From a checkpoint of a small transformer trained on Wikipedia.
Architecture: no biases in attention or MLP, normalized queries and keys, capped logits.
MLP neurons of a small language model. Each row is named by its layer, matrix (down: output weights) and neuron, and shows model dimensions 288-351. Each number is 200 + 40 x the weight over its row's rms, rounded and kept within 0 to 999.
After each neuron's rows is what it responds to, as a language model described it from the Wikipedia text at the highest values.

L11.down1431,152,141,242,168,240,224,218,119,204,197,204,182,180,232,245,210,187,108,179,190,175,153,196,317,188,217,235,207,223,195,165,136,154,151,182,144,134,180,200,103,183,186,249,146,101,211,175,210,235,202,187,175,176,193,175,153,214,197,265,146,169,249,178,214
Description: Her and counts

L6.down500,152,170,353,236,186,263,196,131,215,206,189,187,285,251,198,267,120,155,165,146,162,274,202,197,172,146,169,172,213,245,187,230,284,194,226,204,127,199,176,246,187,172,224,172,245,297,212,210,227,239,235,272,196,218,151,178,219,188,194,232,140,218,240,194
Description: Mid-name word fragments

L11.down1535,125,203,158,166,191,250,258,166,140,213,187,188,254,192,238,240,146,176,194,193,97,210,189,174,146,191,209,129,240,248,209,249,163,240,125,215,186,159,154,239,194,246,127,177,191,225,128,181,181,181,150,288,146,302,244,235,157,247,251,211,170,236,167,239
Description: Foreign name opening syllables

L4.down93,273,277,184,195,226,233,237,211,174,238,145,147,183,176,176,142,188,267,159,125,146,241,187,188,225,241,212,295,239,210,201,260,256,192,204,224,158,207,206,153,249,215,224,120,216,192,187,201,174,203,124,200,198,186,186,191,137,188,184,244,151,202,193,255
Description: Arabic name particles

L11.down1156,199,190,225,250,188,178,223,197,168,271,241,209,248,181,216,131,227,233,159,173,176,254,225,268,259,264,181,140,203,213,249,207,237,248,182,93,221,221,219,230,222,233,261,261,250,224,199,130,140,243,188,119,226,201,197,207,196,153,183,204,268,185,123,181
Description: Token after a name

L6.down1381,175,172,231,286,196,199,231,274,227,205,130,212,208,149,190,268,224,188,157,210,191,195,123,199,179,203,248,186,203,184,161,208,223,235,178,180,171,221,213,79,188,121,212,286,215,174,222,211,244,121,156,291,176,192,181,259,193,236,126,206,201,244,212,229
Description: Intransitive verb endings

L11.down26,154,216,190,187,148,256,224,218,199,154,295,131,254,180,228,166,146,193,151,170,230,223,152,228,230,223,187,254,192,116,122,224,170,240,197,191,109,62,212,228,195,215,232,148,256,220,267,218,212,144,253,159,205,239,221,196,224,202,190,205,173,219,185,235
Description: Person and female-name endings

L6.down254,213,145,252,233,250,294,140,224,195,217,245,197,211,117,128,202,205,187,181,186,189,220,266,192,187,259,146,227,255,210,221,306,206,170,195,166,194,192,229,177,298,155,211,248,235,159,207,134,222,273,159,227,197,194,235,207,179,225,223,238,208,211,255,232
Description: Unexpected mid-structure line breaks

L4.down1040,161,200,203,270,170,185,248,136,197,278,191,145,196,208,188,170,249,205,220,184,221,203,144,185,171,126,225,225,217,188,214,188,201,150,139,235,176,237,200,269,215,207,209,218,185,122,187,203,254,211,208,157,203,188,232,240,210,206,220,193,202,202,170,139
Description: Fort completion, noun endings

L4.down1368,163,147,189,246,180,182,155,279,200,334,239,188,224,218,259,213,185,205,146,199,198,174,189,148,206,211,177,174,253,248,209,216,205,189,247,179,222,165,184,181,224,208,239,180,219,87,228,158,213,197,206,183,150,156,168,190,248,225,253,226,219,194,179,173
Description: Coordinating conjunction after name

L4.down224,146,179,276,242,244,240,215,227,221,180,173,150,154,196,174,247,223,262,212,180,203,229,207,181,244,193,229,203,238,116,192,108,218,232,139,190,200,153,152,186,91,104,172,193,175,112,245,221,119,200,225,225,187,227,212,225,192,253,128,114,168,212,157,187
Description: Pronoun after relative words

L4.down289,172,214,170,208,157,194,282,247,206,221,186,215,158,223,189,248,215,211,289,155,145,199,134,198,200,116,228,204,209,206,241,192,182,245,214,169,193,182,201,175,150,239,212,265,124,170,195,129,205,194,214,220,183,150,175,278,237,265,213,208,191,247,181,237
Description: Career-narrative verbs

L11.down1513,258,233,164,183,216,280,264,146,201,179,197,175,161,114,239,221,216,195,182,212,198,164,176,214,180,197,159,252,217,181,156,128,181,298,157,192,250,129,223,145,240,253,236,149,146,164,175,143,179,180,200,248,229,223,246,191,215,186,203,175,209,183,178,171
Description: Modifiers and connectors

L11.down55,93,239,155,216,178,233,180,225,241,240,177,229,225,143,311,196,234,162,180,186,184,257,185,235,158,203,323,227,218,211,213,244,221,239,225,217,214,191,183,132,147,196,124,163,202,162,262,245,215,222,144,138,239,143,206,251,170,254,213,160,152,225,177,212
Description: Embedded-clause subject pronouns

L6.down451,203,208,168,221,131,76,202,223,184,157,245,175,186,238,197,217,282,176,202,193,195,194,135,188,246,179,293,179,195,204,182,259,179,225,174,148,171,170,232,214,226,186,199,200,257,177,146,214,204,192,145,179,246,173,263,300,200,192,182,222,188,368,126,247
Description: Clause-initial subject pronouns

L11.down303,201,200,172,220,149,242,162,215,150,211,201,197,208,186,196,229,159,204,174,118,278,185,192,180,201,253,179,197,244,112,243,172,155,214,222,176,208,148,211,87,179,311,179,229,182,176,209,230,241,249,199,167,179,264,267,226,258,254,149,141,203,231,197,171
Description: Structured-text line breaks

L11.down74,275,187,182,260,170,171,255,212,204,229,220,173,259,260,212,194,158,197,245,257,125,207,147,208,142,173,303,191,186,168,207,207,206,251,84,177,203,173,163,187,225,164,145,214,112,219,233,228,202,197,215,209,192,223,193,173,160,150,172,180,255,187,203,183
Description: Wiki markup delimiters

L6.down1246,160,175,200,200,179,156,174,240,210,116,234,127,231,187,223,238,191,202,187,157,186,207,226,230,220,229,197,193,250,190,260,157,222,193,207,201,215,214,161,174,224,184,156,195,222,234,161,232,151,184,234,191,217,167,216,172,168,213,179,175,193,219,210,196
Description: Mid-name fragments, place words

L6.down1264,209,186,166,312,177,213,180,312,228,241,203,225,205,182,221,245,201,223,212,173,237,210,161,228,174,219,149,216,233,169,191,220,271,236,224,117,160,228,218,153,229,186,219,297,185,191,197,148,237,140,190,219,248,246,212,213,227,240,208,246,212,195,191,237
Description: Person-name completions

L11.down1118,254,126,156,270,236,116,211,243,134,262,196,145,248,230,191,147,205,207,249,76,133,181,176,233,156,189,187,178,211,84,213,258,210,198,281,250,227,214,160,190,234,90,257,184,159,184,233,164,211,201,271,210,176,151,210,210,258,208,146,173,256,207,235,244
Description: Digits inside split numbers

L11.down657,165,171,150,164,197,159,220,253,251,200,263,245,251,319,166,188,162,258,186,218,205,222,226,251,226,199,237,163,155,194,213,174,197,114,251,232,225,213,231,136,167,238,159,176,168,199,240,139,273,194,276,239,180,163,196,215,203,198,230,223,173,209,162,243
Description: Determiners after causal verbs

L4.down1321,283,188,212,167,204,209,231,283,218,140,219,217,181,219,113,171,206,203,180,212,185,198,205,224,229,225,196,300,263,163,189,221,231,189,223,192,183,156,174,181,208,228,252,212,251,236,260,176,255,210,213,243,188,268,147,148,171,194,252,156,180,120,211,181
Description: Line breaks between items

L4.down1347,236,217,275,140,168,207,144,106,235,180,210,244,140,311,238,189,227,235,211,215,181,261,177,157,209,174,271,241,256,227,217,184,233,239,192,221,163,167,247,194,185,227,210,250,245,243,276,129,173,238,172,228,160,212,148,255,201,245,175,155,267,174,206,191
Description: Closing heading markup

L6.down606,176,131,241,243,207,229,249,228,196,215,270,213,203,226,196,149,213,143,204,195,236,204,165,179,194,162,210,156,227,148,115,205,171,218,222,144,237,194,156,172,193,108,283,245,142,162,200,212,206,221,140,214,152,203,220,275,137,211,191,213,222,259,199,187
Description: Post-verb object introducers

L6.down1517,192,172,226,151,149,167,151,180,144,213,246,203,190,236,248,241,193,204,257,229,143,200,210,233,200,173,201,151,173,175,162,184,146,151,267,302,200,191,233,213,249,184,225,209,229,151,237,261,232,176,221,152,287,255,181,224,166,195,175,210,193,168,123,216
Description: Title words, comparatives

L4.down1019,208,170,267,177,210,185,177,165,110,209,219,204,186,227,205,239,180,192,132,160,299,145,151,165,159,212,174,205,168,190,190,190,203,236,207,211,279,256,237,159,146,199,197,111,217,204,231,226,249,213,179,229,212,220,200,184,172,152,208,116,248,175,187,135
Description: Title-internal function words

L11.down80,190,275,157,214,183,162,209,250,308,165,234,169,251,173,238,171,123,248,243,193,213,181,235,218,281,144,177,199,197,225,260,217,255,150,142,241,178,207,224,236,187,195,150,135,177,283,247,153,209,237,225,245,205,216,185,219,201,222,221,216,191,203,251,232
Description: Proper-name opening tokens

L6.down1431,211,190,186,184,222,263,187,182,150,231,166,191,216,228,190,192,244,259,178,198,180,298,219,203,186,193,134,149,254,165,207,106,246,188,220,230,209,176,219,238,165,238,246,164,173,188,253,197,221,202,207,127,185,161,180,181,194,200,238,280,170,199,212,226
Description: Post-name connectors

L6.down105,296,246,227,229,229,166,199,170,245,134,178,212,175,212,188,113,237,211,156,171,238,155,187,148,260,240,214,220,204,200,167,154,236,199,270,184,135,191,219,210,187,196,180,257,165,245,240,158,243,178,213,188,210,174,210,235,183,140,224,194,154,180,265,274
Description: Heading closing markers

L11.down1090,168,154,230,146,182,164,212,187,173,236,156,232,141,214,185,199,227,220,219,171,188,230,236,284,234,255,230,285,184,192,215,218,237,212,259,232,299,173,257,237,172,216,112,115,194,192,216,199,230,232,158,134,306,222,225,179,219,185,121,231,148,195,182,230
Description: Inside creative-work titles

L4.down658,144,139,167,133,218,167,184,160,251,225,162,175,162,195,209,152,147,164,178,157,182,242,166,159,189,208,178,210,199,219,223,214,192,196,156,193,220,195,145,138,205,233,234,253,216,239,259,234,233,149,213,256,240,120,189,163,274,241,234,202,286,264,210,143
Description: Foreign word fragments